{
  "num_key_value_heads": 8,
  "attn_scale": 0.125,
  "init_std_qkv": 0.0267,
  "init_std_down": 0.0,
  "optimizer": "muon_variant",
  "lr_mult_qkv": 0.7,
  "max_seq_len": 512
}
MLP neurons of a small language model. Each row is named by its layer, matrix (down: output weights) and neuron, and shows model dimensions 64-159. Each number is 50 + 12 x the weight over its row's rms, rounded and kept within 0 to 99.
A block is one neuron, or neurons of one layer that tend to fire together. After each block is what it responds to, as a language model described it from the Wikipedia text at the highest values.

L6.down992:61 42 65 73 46 52 49 87 49 65 44 29 52 36 38 47 42 50 48 51 55 67 53 22 43 53 17 31 61 57 60 69 58 64 41 49 54 67 59 33 50 44 66 50 46 51 48 63 43 51 43 48 45 56 47 37 44 45 73 30 66 63 33 49 48 37 46 50 47 59 45 46 46 50 49 59 44 75 81 51 40 29 73 49 48 34 57 46 31 59 44 34 47 63 50 51
L6.down1346:48 38 67 45 41 66 50 72 65 38 57 61 40 66 51 66 65 51 35 57 48 43 15 51 39 46 29 46 53 60 58 55 63 50 34 24 43 65 61 46 46 55 69 58 56 62 52 56 35 35 56 40 52 64 54 35 75 55 53 50 39 45 61 47 55 52 54 60 45 41 31 54 47 45 49 47 47 62 67 50 36 22 43 62 63 60 77 55 62 43 57 52 60 44 82 50
L6.down1674:58 58 34 48 45 56 61 48 31 50 32 45 23 47 61 63 48 66 58 51 62 64 44 59 61 58 38 54 31 62 76 56 44 37 43 67 40 62 44 61 44 57 29 68 43 19 56 61 44 68 58 65 56 51 43 59 85 50 62 49 43 47 25 21 36 51 60 38 75 56 55 40 40 77 56 51 37 56 61 48 26 53 34 38 53 48 49 60 34 52 49 55 18 50 58 42
L6.down1767:63 42 52 62 28 58 41 37 40 55 54 43 72 70 55 51 29 66 64 35 60 41 42 56 53 42 40 47 40 54 57 71 44 60 43 57 47 40 77 45 35 51 54 45 44 43 64 37 65 62 66 41 48 54 51 60 53 28 56 48 42 42 70 22 61 42 79 69 50 62 27 79 47 27 37 43 57 40 31 55 33 59 40 33 61 53 62 48 55 43 69 43 80 29 67 59
Responds to: Clause-complement predicates

L3.down172:51 34 49 48 31 53 37 73 54 50 91 27 39 34 51 42 48 46 52 62 52 37 36 57 70 53 57 47 30 40 57 65 28 55 61 56 53 65 23 33 43 67 62 51 50 48 32 50 50 30 47 60 51 65 43 66 49 45 42 23 37 00 73 65 46 45 62 77 51 68 48 51 50 59 52 41 37 65 63 40 59 36 44 38 33 43 60 40 59 64 65 24 47 66 50 57
L3.down689:32 50 54 43 49 64 37 63 38 51 48 37 52 49 45 51 64 48 49 37 60 38 48 53 29 68 55 41 29 62 58 51 71 51 55 53 53 24 44 63 40 34 69 39 48 53 51 58 45 55 78 51 56 53 51 55 69 43 40 49 37 39 62 61 43 52 42 58 43 25 47 49 60 53 40 64 50 42 78 51 28 29 36 58 50 44 47 37 45 37 36 59 60 71 73 77
L3.down966:49 44 42 40 24 54 49 45 65 59 82 29 54 67 38 43 44 53 82 48 46 62 65 51 44 45 72 53 33 20 53 48 46 42 62 42 61 28 27 49 48 54 57 58 47 50 61 62 38 51 26 39 57 42 70 38 48 71 48 53 38 43 46 60 55 43 52 48 52 33 36 55 56 58 73 48 46 34 58 54 28 54 47 51 70 45 58 64 54 68 56 47 22 60 54 48
L3.down1223:69 41 72 46 66 71 76 59 21 73 42 50 59 51 73 55 30 56 68 48 41 59 41 67 41 30 35 62 68 46 46 59 54 58 60 36 56 42 73 52 31 48 28 50 43 42 43 34 49 51 68 51 50 68 44 73 59 59 62 66 50 56 36 50 50 61 54 32 39 57 31 52 59 53 23 46 38 47 40 23 70 35 50 37 54 56 57 88 57 62 48 45 63 17 58 46
Responds to: Clause-introducing verbs and links

L3.down355:46 49 52 62 54 66 45 51 52 63 75 37 71 40 52 55 40 53 42 49 78 52 65 64 70 47 53 49 41 37 34 57 55 75 66 54 47 50 35 35 54 48 34 70 43 57 51 43 73 68 43 58 44 37 54 54 57 49 51 43 60 53 52 47 43 52 60 50 79 62 43 49 42 15 29 52 53 50 57 37 38 74 40 71 20 67 53 57 44 56 65 37 62 43 65 66
L3.down700:56 46 54 49 65 58 42 45 30 44 64 38 62 51 63 60 56 58 41 44 42 47 36 45 61 38 75 37 50 73 46 38 39 26 29 76 55 45 53 63 40 37 54 51 33 50 58 41 52 52 43 54 53 26 30 59 29 49 50 73 40 50 46 66 51 50 56 58 58 55 56 29 53 53 43 30 70 57 37 43 48 64 51 52 45 61 52 33 65 57 65 20 62 67 50 52
L3.down1215:51 41 56 63 50 31 41 52 53 68 56 68 43 62 53 47 40 30 58 43 48 48 40 54 61 44 61 51 52 34 40 53 48 36 51 65 56 37 57 62 65 53 60 43 49 56 44 48 59 54 54 44 43 49 50 42 47 57 51 59 40 46 49 15 64 37 65 29 59 40 49 45 59 54 80 61 59 57 62 39 41 71 38 45 51 42 96 46 45 85 48 72 41 24 68 63
L3.down1722:40 18 62 50 45 41 31 58 43 70 60 50 51 46 43 47 49 34 34 65 45 41 45 57 65 42 66 32 45 34 33 77 58 46 68 57 43 30 48 64 64 59 32 61 32 50 49 61 70 63 44 60 55 50 54 49 74 56 26 15 28 54 53 46 68 36 62 55 32 59 61 50 53 42 81 46 49 59 51 37 69 64 43 43 40 47 59 38 52 38 37 48 47 53 32 53
Responds to: Word-initial consonant fragments

L6.down110:57 38 51 48 72 31 57 45 67 54 56 50 48 64 71 46 67 46 38 54 44 40 40 43 48 43 54 40 46 61 31 71 55 47 37 36 68 31 36 26 53 33 06 67 48 68 46 77 37 60 57 63 44 40 38 67 42 59 41 52 63 45 34 64 42 45 73 60 58 51 47 50 72 47 48 48 58 42 61 57 46 42 48 27 33 57 57 26 53 43 43 68 58 53 51 46
L6.down177:52 51 40 45 43 46 49 28 63 42 48 38 48 35 60 82 57 67 45 46 48 46 61 43 55 42 40 45 60 41 57 61 48 49 53 64 76 37 33 06 41 40 55 54 47 49 35 74 56 65 67 73 51 41 24 72 45 44 65 46 34 59 32 31 50 48 57 40 31 39 60 40 45 59 42 40 61 61 38 63 65 38 57 61 53 69 66 56 37 48 50 59 59 29 44 43
L6.down240:50 45 34 42 26 42 43 74 49 38 37 49 60 40 56 62 65 65 37 48 48 41 40 71 54 58 50 33 46 48 39 41 59 37 48 55 50 68 59 71 33 59 45 52 42 17 52 41 58 54 49 37 48 50 57 57 59 63 42 54 53 62 14 52 54 55 43 35 60 50 76 49 42 49 48 57 41 46 53 57 47 23 33 39 45 53 52 61 56 63 26 20 42 51 27 46
L6.down762:49 44 51 36 42 53 50 65 48 48 48 37 42 47 50 46 46 51 35 56 51 45 50 43 44 54 84 48 47 48 27 76 60 70 39 55 57 14 53 49 48 42 51 57 52 62 72 51 53 57 57 50 66 63 49 51 36 55 51 15 49 55 43 13 72 45 52 60 44 46 54 43 41 64 64 58 51 40 43 34 66 60 32 61 68 53 59 74 53 63 51 37 55 56 74 70
Responds to: Slot before descriptive adjectives

L6.down193:54 45 08 58 64 42 68 49 54 52 42 55 32 43 44 65 41 28 38 46 50 67 59 57 46 45 46 60 59 54 60 82 44 55 51 25 69 54 56 40 50 34 73 62 53 62 35 55 49 59 56 32 56 57 36 62 50 50 52 50 45 54 53 25 39 62 51 33 42 66 52 68 43 28 43 53 45 39 38 34 31 46 53 52 36 65 33 45 53 15 49 45 56 55 44 67
L6.down367:47 38 44 58 49 47 61 48 54 50 41 73 55 45 53 52 67 36 39 37 53 44 60 50 56 47 21 38 60 35 57 37 46 63 64 48 27 53 50 65 36 56 42 39 31 41 20 31 51 53 55 43 59 63 43 44 48 62 46 46 18 62 61 42 51 31 68 60 27 66 59 64 39 71 36 41 66 55 51 40 48 57 46 33 45 59 45 44 63 50 60 62 48 42 48 36
L6.down1435:48 56 53 51 40 56 57 53 58 37 28 53 25 50 71 21 69 62 37 58 63 45 52 62 57 41 45 55 44 46 65 52 56 53 45 69 57 72 57 50 49 82 56 26 58 57 32 52 49 69 43 62 43 47 51 41 47 42 48 23 45 55 32 40 39 47 53 43 44 71 72 45 51 68 45 40 47 47 59 40 51 50 43 40 57 52 64 28 49 37 41 48 51 46 55 46
L6.down1514:35 57 65 54 26 50 71 53 57 47 38 51 31 65 58 63 46 24 72 40 51 73 40 50 73 56 74 49 52 41 48 49 54 72 45 70 57 37 38 41 48 46 38 66 48 42 53 40 57 58 70 54 62 44 58 35 44 66 61 62 61 67 45 74 57 54 39 61 54 59 44 53 41 57 61 44 56 44 45 55 48 61 62 26 42 48 41 36 43 49 59 49 57 63 15 62
Responds to: Words before a head noun

L4.down1250:54 40 40 40 42 36 58 46 49 49 47 36 58 51 55 30 81 53 57 37 70 26 41 60 58 59 70 61 24 48 24 47 45 37 64 72 52 36 61 63 55 39 45 51 66 47 49 40 47 46 63 65 58 67 55 36 47 65 54 35 44 48 34 47 64 54 54 55 63 65 36 38 44 52 40 41 44 58 48 42 68 12 14 42 56 42 52 52 79 35 45 54 50 37 41 36
Responds to: Mid-word root fragments

L4.down12:40 65 47 33 55 39 41 46 66 42 31 41 59 37 47 25 46 25 45 51 53 50 49 54 50 56 29 51 51 41 75 52 52 53 60 52 44 74 49 70 46 63 39 50 26 54 57 43 56 47 48 77 51 47 46 31 55 42 34 43 35 45 55 63 34 58 49 69 41 69 40 53 43 49 31 57 44 45 19 58 59 51 50 50 43 71 53 54 45 42 29 47 57 52 25 43
Responds to: Characterization framing words

L6.down212:53 36 49 71 44 38 32 41 62 51 40 48 52 64 49 40 48 51 46 57 56 63 48 70 30 35 58 68 52 49 62 27 50 48 42 65 50 37 52 50 43 47 37 58 23 54 43 45 39 64 41 34 50 55 53 46 37 81 49 58 45 29 63 43 48 60 35 52 45 33 55 47 55 71 41 69 53 37 67 54 45 30 67 61 61 51 38 48 42 48 50 35 49 42 69 51
L6.down465:29 45 48 41 50 39 52 62 54 53 46 34 47 68 41 63 20 62 49 52 41 42 51 48 45 50 65 54 31 35 49 59 38 56 67 47 62 56 26 65 50 37 27 56 46 38 50 54 41 60 46 63 53 46 60 53 77 35 32 48 77 47 50 35 43 52 42 47 60 54 49 64 35 56 43 55 12 41 35 52 40 65 56 50 40 40 53 65 54 60 83 51 45 45 56 39
L6.down681:28 49 64 57 54 45 50 71 58 44 65 62 47 52 49 59 62 24 45 45 39 58 52 56 32 34 50 51 50 46 62 61 37 53 47 47 66 54 49 51 60 66 64 48 60 51 68 59 37 24 52 52 44 48 61 50 43 42 49 71 41 49 43 64 53 57 46 49 57 51 71 26 43 28 51 47 37 43 51 42 39 64 58 59 55 49 58 51 62 49 35 47 46 24 66 44
L6.down1266:60 63 56 49 47 51 41 51 50 32 38 54 55 37 39 58 27 60 40 81 34 44 49 54 47 52 62 65 51 50 57 76 37 42 64 63 57 47 54 28 59 56 48 62 46 52 42 30 62 30 46 48 48 57 52 45 59 71 53 41 37 53 39 35 39 46 82 65 53 65 79 47 38 16 61 60 66 50 32 60 59 53 37 59 39 51 48 64 39 27 39 44 28 61 37 51
Responds to: Prenominal modifier adjectives

L3.down931:31 63 30 72 51 55 34 49 54 34 53 50 47 43 57 54 68 45 39 62 51 59 47 58 75 26 41 72 51 54 60 81 57 55 55 32 51 48 38 53 55 35 50 39 52 45 51 75 40 53 65 59 53 33 45 44 47 58 56 61 31 49 66 46 44 68 59 58 46 54 45 31 31 56 69 43 28 65 42 42 75 46 68 63 66 66 59 63 66 35 52 43 60 47 71 17
L3.down1196:53 48 47 41 50 40 47 36 57 42 65 30 54 48 57 40 52 44 47 43 61 47 54 58 31 37 17 69 39 35 53 93 45 53 53 44 67 35 49 51 45 62 45 58 50 72 46 64 31 59 67 58 49 64 59 49 54 56 54 40 33 57 69 47 27 48 67 61 36 56 34 38 46 66 41 60 56 69 44 54 47 35 64 60 50 51 56 59 45 43 65 75 72 43 67 36
L3.down1387:54 46 48 43 62 57 67 39 64 54 53 46 40 30 46 42 51 47 62 22 62 70 54 48 49 68 45 54 52 41 59 29 36 46 47 38 38 48 51 57 54 66 55 55 57 54 47 46 52 54 51 47 59 20 55 52 72 51 47 51 29 52 48 29 43 45 48 53 19 58 58 47 39 50 47 63 37 55 48 52 78 39 12 50 43 31 48 64 42 53 76 57 40 54 56 42
L3.down1695:42 52 53 57 72 55 43 49 55 49 47 46 29 29 73 41 55 54 40 52 62 37 51 56 19 51 66 45 48 52 32 61 32 38 50 23 58 29 52 46 36 60 60 70 39 53 44 64 44 75 40 52 64 47 45 53 54 65 33 46 31 46 61 42 46 55 46 58 46 55 56 28 47 53 17 41 46 79 19 52 44 53 64 59 66 58 65 29 53 34 36 41 44 70 48 43
Responds to: Adjective/adverb chain links

L6.down303:60 41 48 65 55 49 30 35 57 66 39 59 49 35 14 44 44 52 39 49 53 56 88 46 65 54 42 54 64 47 50 52 50 39 46 45 54 53 54 51 34 65 68 48 44 42 50 66 42 59 40 50 52 36 53 42 59 39 46 41 60 63 61 45 37 41 54 45 48 47 46 43 56 31 52 46 68 47 48 45 32 41 57 33 27 40 61 31 43 47 42 44 52 54 40 41
L6.down774:46 48 40 54 63 32 51 48 57 45 39 30 49 67 42 67 47 71 58 56 52 55 68 50 60 23 57 35 68 34 58 60 50 46 39 60 67 45 59 53 55 65 69 53 42 42 32 46 49 40 68 52 49 48 71 43 60 49 35 68 43 43 51 43 41 47 73 60 40 33 51 50 53 47 70 39 51 59 36 52 60 48 77 33 58 39 48 41 56 56 66 46 27 76 62 55
L6.down787:32 50 51 39 68 49 49 45 33 32 58 56 21 54 54 33 54 39 50 53 84 60 41 26 68 54 54 71 51 61 52 54 50 56 44 43 55 77 62 76 49 37 50 50 54 44 61 46 52 75 44 51 64 45 47 52 37 48 47 45 46 49 64 41 35 51 50 42 47 63 55 47 41 53 44 52 18 58 48 57 79 52 51 59 46 38 69 77 51 57 48 54 53 34 66 55
L6.down1550:42 73 66 56 63 21 62 45 55 53 36 65 64 61 69 54 56 28 39 60 54 58 68 52 23 47 54 62 58 34 57 65 55 77 58 61 55 44 66 56 37 49 55 39 60 57 59 43 47 41 36 41 54 66 56 15 51 57 29 60 32 62 48 44 46 27 42 37 42 39 39 57 52 56 58 42 46 39 30 70 55 50 70 46 59 60 17 55 47 29 56 57 44 61 35 55
Responds to: Degree words before adjectives

L4.down1180:70 53 64 30 58 48 54 71 84 50 54 57 32 28 68 47 43 38 45 39 35 53 50 72 37 59 48 64 54 55 65 56 64 62 66 61 53 50 30 50 48 72 54 55 30 56 49 59 58 50 66 38 27 57 69 49 48 48 47 44 71 66 54 47 44 67 43 71 53 60 41 47 58 61 46 49 68 52 54 31 59 80 28 42 45 41 68 55 42 27 54 64 53 68 60 65
Responds to: Plural quantifiers and numbers

L4.down83:55 47 41 47 43 58 72 45 38 51 64 65 56 62 58 27 37 34 29 36 37 70 45 36 61 70 26 67 44 63 57 73 33 52 42 45 57 59 57 34 54 33 45 41 64 42 33 54 47 26 47 55 48 56 29 75 45 54 56 63 34 46 63 42 50 56 66 58 49 40 35 46 56 33 55 42 59 41 49 64 59 58 39 42 31 41 69 30 50 43 41 54 40 61 42 39
Responds to: Infobox labels and intensifiers

L4.down556:31 26 55 31 45 61 45 65 35 47 46 62 33 53 64 34 61 68 52 57 31 40 37 54 52 56 53 47 57 56 57 54 77 39 64 51 52 33 56 44 57 71 44 37 43 55 57 52 56 57 35 46 54 62 56 46 44 62 57 41 53 75 44 67 44 51 52 31 45 62 48 61 41 48 43 61 62 74 66 35 53 79 52 29 73 60 39 42 57 45 48 51 48 51 48 53
Responds to: Prenominal modifier endings

L6.down222:66 56 64 36 61 42 35 52 60 36 83 58 45 29 58 47 31 56 31 41 66 60 45 56 67 43 32 47 46 47 42 70 50 54 54 43 58 45 58 46 44 49 32 36 35 79 34 58 59 58 61 42 32 56 58 51 25 35 46 59 59 59 58 60 43 56 45 48 54 47 54 47 53 67 42 51 62 79 72 53 47 47 22 58 76 36 48 42 42 49 57 42 51 58 44 67
L6.down495:52 44 46 55 41 58 34 28 23 52 71 54 44 62 31 44 30 43 54 42 46 40 64 47 32 54 69 42 47 32 46 46 79 43 74 45 60 59 61 46 42 36 45 49 52 64 44 64 30 43 56 48 43 50 67 40 50 48 42 56 61 40 33 34 65 56 61 71 43 58 65 51 74 39 47 37 65 59 50 50 42 68 46 48 53 52 39 66 79 66 51 79 48 72 48 42
L6.down939:31 36 55 51 39 51 39 34 47 70 43 42 52 61 54 31 42 57 52 59 40 46 74 66 53 58 27 63 34 60 53 36 40 52 59 84 57 49 52 64 56 64 44 40 59 61 61 45 52 43 52 62 26 45 72 34 30 41 47 58 56 32 48 65 59 59 35 38 50 50 46 54 35 60 42 57 65 38 64 50 54 40 29 67 56 40 64 51 73 55 40 39 44 47 49 54
L6.down1426:51 61 23 42 41 60 58 46 42 40 31 52 40 50 44 57 52 58 44 40 52 51 46 61 59 34 61 50 74 51 52 60 57 46 70 42 66 49 48 65 42 51 21 36 55 63 49 65 57 55 40 55 42 74 43 35 50 71 56 49 57 42 56 56 61 40 58 48 43 41 39 47 62 48 36 59 58 33 72 74 51 52 47 66 67 40 54 59 44 32 45 60 58 60 65 39
Responds to: Word stem pieces

L3.down1094:57 37 42 55 43 34 58 57 61 68 63 43 37 58 51 45 49 38 35 31 57 31 59 53 64 50 60 50 61 55 41 58 39 53 40 57 60 47 59 41 53 74 42 53 45 53 61 57 53 41 49 34 42 50 51 41 55 41 46 32 46 74 28 60 45 33 51 46 70 41 34 48 67 47 38 59 48 65 29 55 41 53 35 55 48 49 67 35 68 65 55 33 26 54 26 59
L3.down1193:58 43 57 62 63 36 53 66 51 56 53 29 46 39 52 58 59 51 58 68 41 45 53 57 68 31 42 42 65 53 58 61 44 36 53 42 62 34 57 40 56 44 33 38 36 44 48 55 55 48 57 40 26 51 31 54 51 70 77 46 69 59 46 31 18 37 61 49 42 51 77 73 36 60 51 40 34 51 26 51 50 45 55 39 63 56 59 35 67 65 52 31 37 52 74 64
L3.down1486:64 40 54 42 31 72 45 56 68 61 43 58 41 65 77 55 57 43 52 36 50 36 40 66 41 45 68 43 54 44 49 50 47 22 55 64 43 53 62 53 53 70 45 38 56 49 56 67 60 75 49 55 37 23 39 72 39 58 51 48 63 41 50 55 60 36 56 50 52 64 47 63 66 43 52 38 39 60 45 57 57 61 58 47 72 67 62 31 64 47 30 34 37 73 49 50
L3.down1622:51 68 45 40 55 39 46 49 43 51 60 60 65 50 53 35 69 22 43 43 47 48 60 67 30 55 78 41 58 35 42 58 44 52 51 43 45 42 64 47 66 87 67 20 58 77 35 31 45 41 49 70 50 45 45 61 43 43 59 47 60 32 38 47 52 38 64 68 46 50 31 56 54 58 49 45 43 63 32 47 42 26 50 68 66 38 44 32 60 36 71 41 49 54 55 51
Responds to: Preposition "in" phrases

L3.down301:37 41 59 32 27 63 49 55 39 59 40 55 42 44 48 49 62 51 43 58 47 52 40 50 45 44 45 71 51 30 74 66 69 40 44 63 82 29 47 57 48 48 26 64 54 58 73 63 43 70 52 29 45 54 39 52 56 37 54 49 63 41 54 55 69 64 60 63 36 71 40 76 27 53 80 40 60 47 67 55 46 65 63 36 64 55 49 36 69 62 54 26 63 49 44 45
L3.down493:46 42 30 45 32 39 31 61 54 42 49 71 57 44 54 43 57 50 45 43 36 57 53 47 61 31 61 44 58 58 55 77 60 52 47 76 38 63 35 60 62 43 60 47 46 21 60 62 55 44 42 55 28 46 50 60 59 41 78 50 44 77 49 66 54 49 57 66 52 64 61 47 58 55 57 44 55 53 64 32 77 69 53 54 46 70 47 45 47 41 42 56 37 65 51 48
L3.down954:64 63 71 39 44 74 61 59 52 54 51 41 35 42 41 47 31 62 46 35 38 28 72 60 53 44 76 50 61 55 52 52 55 53 41 48 68 65 63 65 72 42 62 38 47 43 48 51 49 58 38 44 58 50 58 47 52 63 22 61 66 34 52 64 74 45 53 43 43 43 57 37 56 65 62 60 51 65 80 58 61 58 48 73 56 46 49 41 71 53 38 30 37 40 72 51
L3.down1543:40 53 55 63 51 84 53 65 44 42 55 53 43 50 45 47 45 68 39 59 56 54 48 52 60 51 57 80 68 41 33 64 63 63 45 53 43 60 88 44 78 63 58 64 57 44 54 45 60 74 52 49 33 45 49 51 59 58 71 60 57 56 68 33 49 48 51 56 30 28 43 64 61 35 79 21 30 43 37 45 44 62 61 36 32 40 50 59 45 49 39 59 51 44 51 59
Responds to: Possessive determiners and markers

L3.down309:57 41 62 52 36 34 36 51 58 69 15 72 29 59 46 59 49 54 52 57 29 73 71 63 52 37 34 43 56 53 56 39 81 59 53 63 54 60 48 60 44 38 54 39 36 59 50 29 71 44 60 86 46 70 46 26 48 44 38 46 31 53 33 52 40 74 61 54 52 61 46 72 63 64 39 62 62 43 32 49 51 52 55 51 48 45 40 67 48 50 50 36 60 47 38 55
L3.down780:41 37 70 54 38 60 62 63 57 27 60 63 55 43 58 45 56 44 62 65 40 60 58 56 55 49 53 46 61 51 43 70 61 55 52 68 59 39 18 41 56 56 49 57 50 51 51 59 47 37 67 58 50 51 58 47 57 77 50 55 49 47 38 46 60 55 48 61 62 40 47 47 53 48 60 31 33 33 36 29 49 65 19 52 60 54 42 47 51 19 60 23 48 49 34 45
L3.down787:49 38 74 45 58 54 59 38 47 40 29 50 39 55 50 43 52 36 63 38 40 51 36 41 53 40 38 82 51 47 44 60 49 66 62 44 55 56 51 33 38 46 53 56 37 60 43 46 57 50 68 50 50 41 51 44 60 86 35 47 49 34 53 56 44 60 36 70 55 58 48 65 34 45 28 39 53 75 49 39 55 59 58 41 50 39 53 30 35 46 48 35 58 52 44 37
L3.down1426:34 31 64 45 56 48 49 57 55 48 38 37 22 55 54 48 30 34 62 54 60 66 43 66 62 37 51 54 47 44 42 57 41 65 57 63 54 48 65 29 66 58 33 62 43 83 47 44 49 46 65 55 63 61 47 37 59 48 46 66 55 45 61 69 56 72 60 57 46 59 46 58 48 65 47 29 56 38 50 36 58 78 56 58 46 47 49 23 50 52 62 45 56 74 52 77
Responds to: Quantity words before nouns

L3.down0:46 42 48 51 72 45 37 64 61 53 53 36 51 54 33 46 21 29 58 30 41 37 45 65 64 64 56 49 67 34 42 41 41 31 56 33 52 31 59 42 57 44 54 38 47 38 60 52 50 45 36 53 53 28 63 64 43 60 60 35 61 46 48 58 68 66 58 62 37 71 52 44 78 62 47 53 60 48 41 33 56 69 29 60 62 30 31 55 46 73 47 66 46 65 66 56
L3.down126:33 51 73 51 63 72 58 46 75 42 59 61 28 46 55 48 58 51 61 55 39 51 45 44 36 75 50 62 46 60 58 38 40 45 38 46 35 24 35 33 62 39 66 51 44 33 50 59 35 48 44 43 70 56 65 50 53 36 70 59 67 20 44 60 62 67 35 54 33 37 38 42 51 54 45 37 37 34 60 29 41 49 54 48 54 50 43 54 53 28 52 59 59 66 55 49
L3.down1406:27 61 52 43 69 52 30 51 77 53 70 59 38 55 50 53 42 44 49 41 36 46 39 38 45 73 46 53 74 51 53 62 20 54 59 74 42 49 42 46 41 32 41 63 40 47 40 56 45 43 60 43 51 61 43 49 54 31 68 42 59 39 41 54 31 66 39 49 40 56 48 58 34 67 49 48 34 19 51 31 42 45 51 76 32 38 67 64 58 53 42 41 32 48 76 44
L3.down1651:38 46 46 55 63 45 41 54 49 64 61 55 37 63 56 55 55 55 57 20 46 29 45 58 42 43 44 31 63 50 56 57 46 48 65 31 31 44 62 52 61 37 57 36 52 50 52 51 31 49 45 30 61 46 41 37 43 47 72 59 60 64 33 62 48 44 40 65 38 48 56 46 60 46 49 58 32 59 54 51 46 57 48 46 42 48 45 61 47 36 38 49 38 47 71 45
Responds to: Abstract noun endings

L4.down1080:46 44 38 47 58 29 41 53 73 61 25 38 44 55 43 32 26 67 61 54 38 55 40 47 46 31 52 56 61 28 58 53 50 54 46 53 34 39 55 39 59 43 70 33 50 50 40 56 80 60 50 68 34 65 59 56 38 34 58 36 40 49 49 55 34 46 57 62 30 40 55 45 38 66 45 86 46 66 40 62 55 49 29 60 30 55 25 43 38 51 50 36 60 46 55 67
Responds to: Word-opening prefix pieces

L4.down217:61 29 54 43 29 60 48 51 57 57 41 43 25 23 42 45 40 48 59 50 57 56 50 79 75 56 39 71 42 51 64 66 41 50 58 47 75 35 51 72 24 52 69 48 55 47 64 70 43 71 59 39 52 55 57 65 42 44 35 46 43 42 49 44 57 53 53 79 45 54 42 37 59 57 55 53 53 43 57 58 48 29 69 54 46 42 44 51 67 35 44 59 60 31 67 37
Responds to: Speech and cognition verbs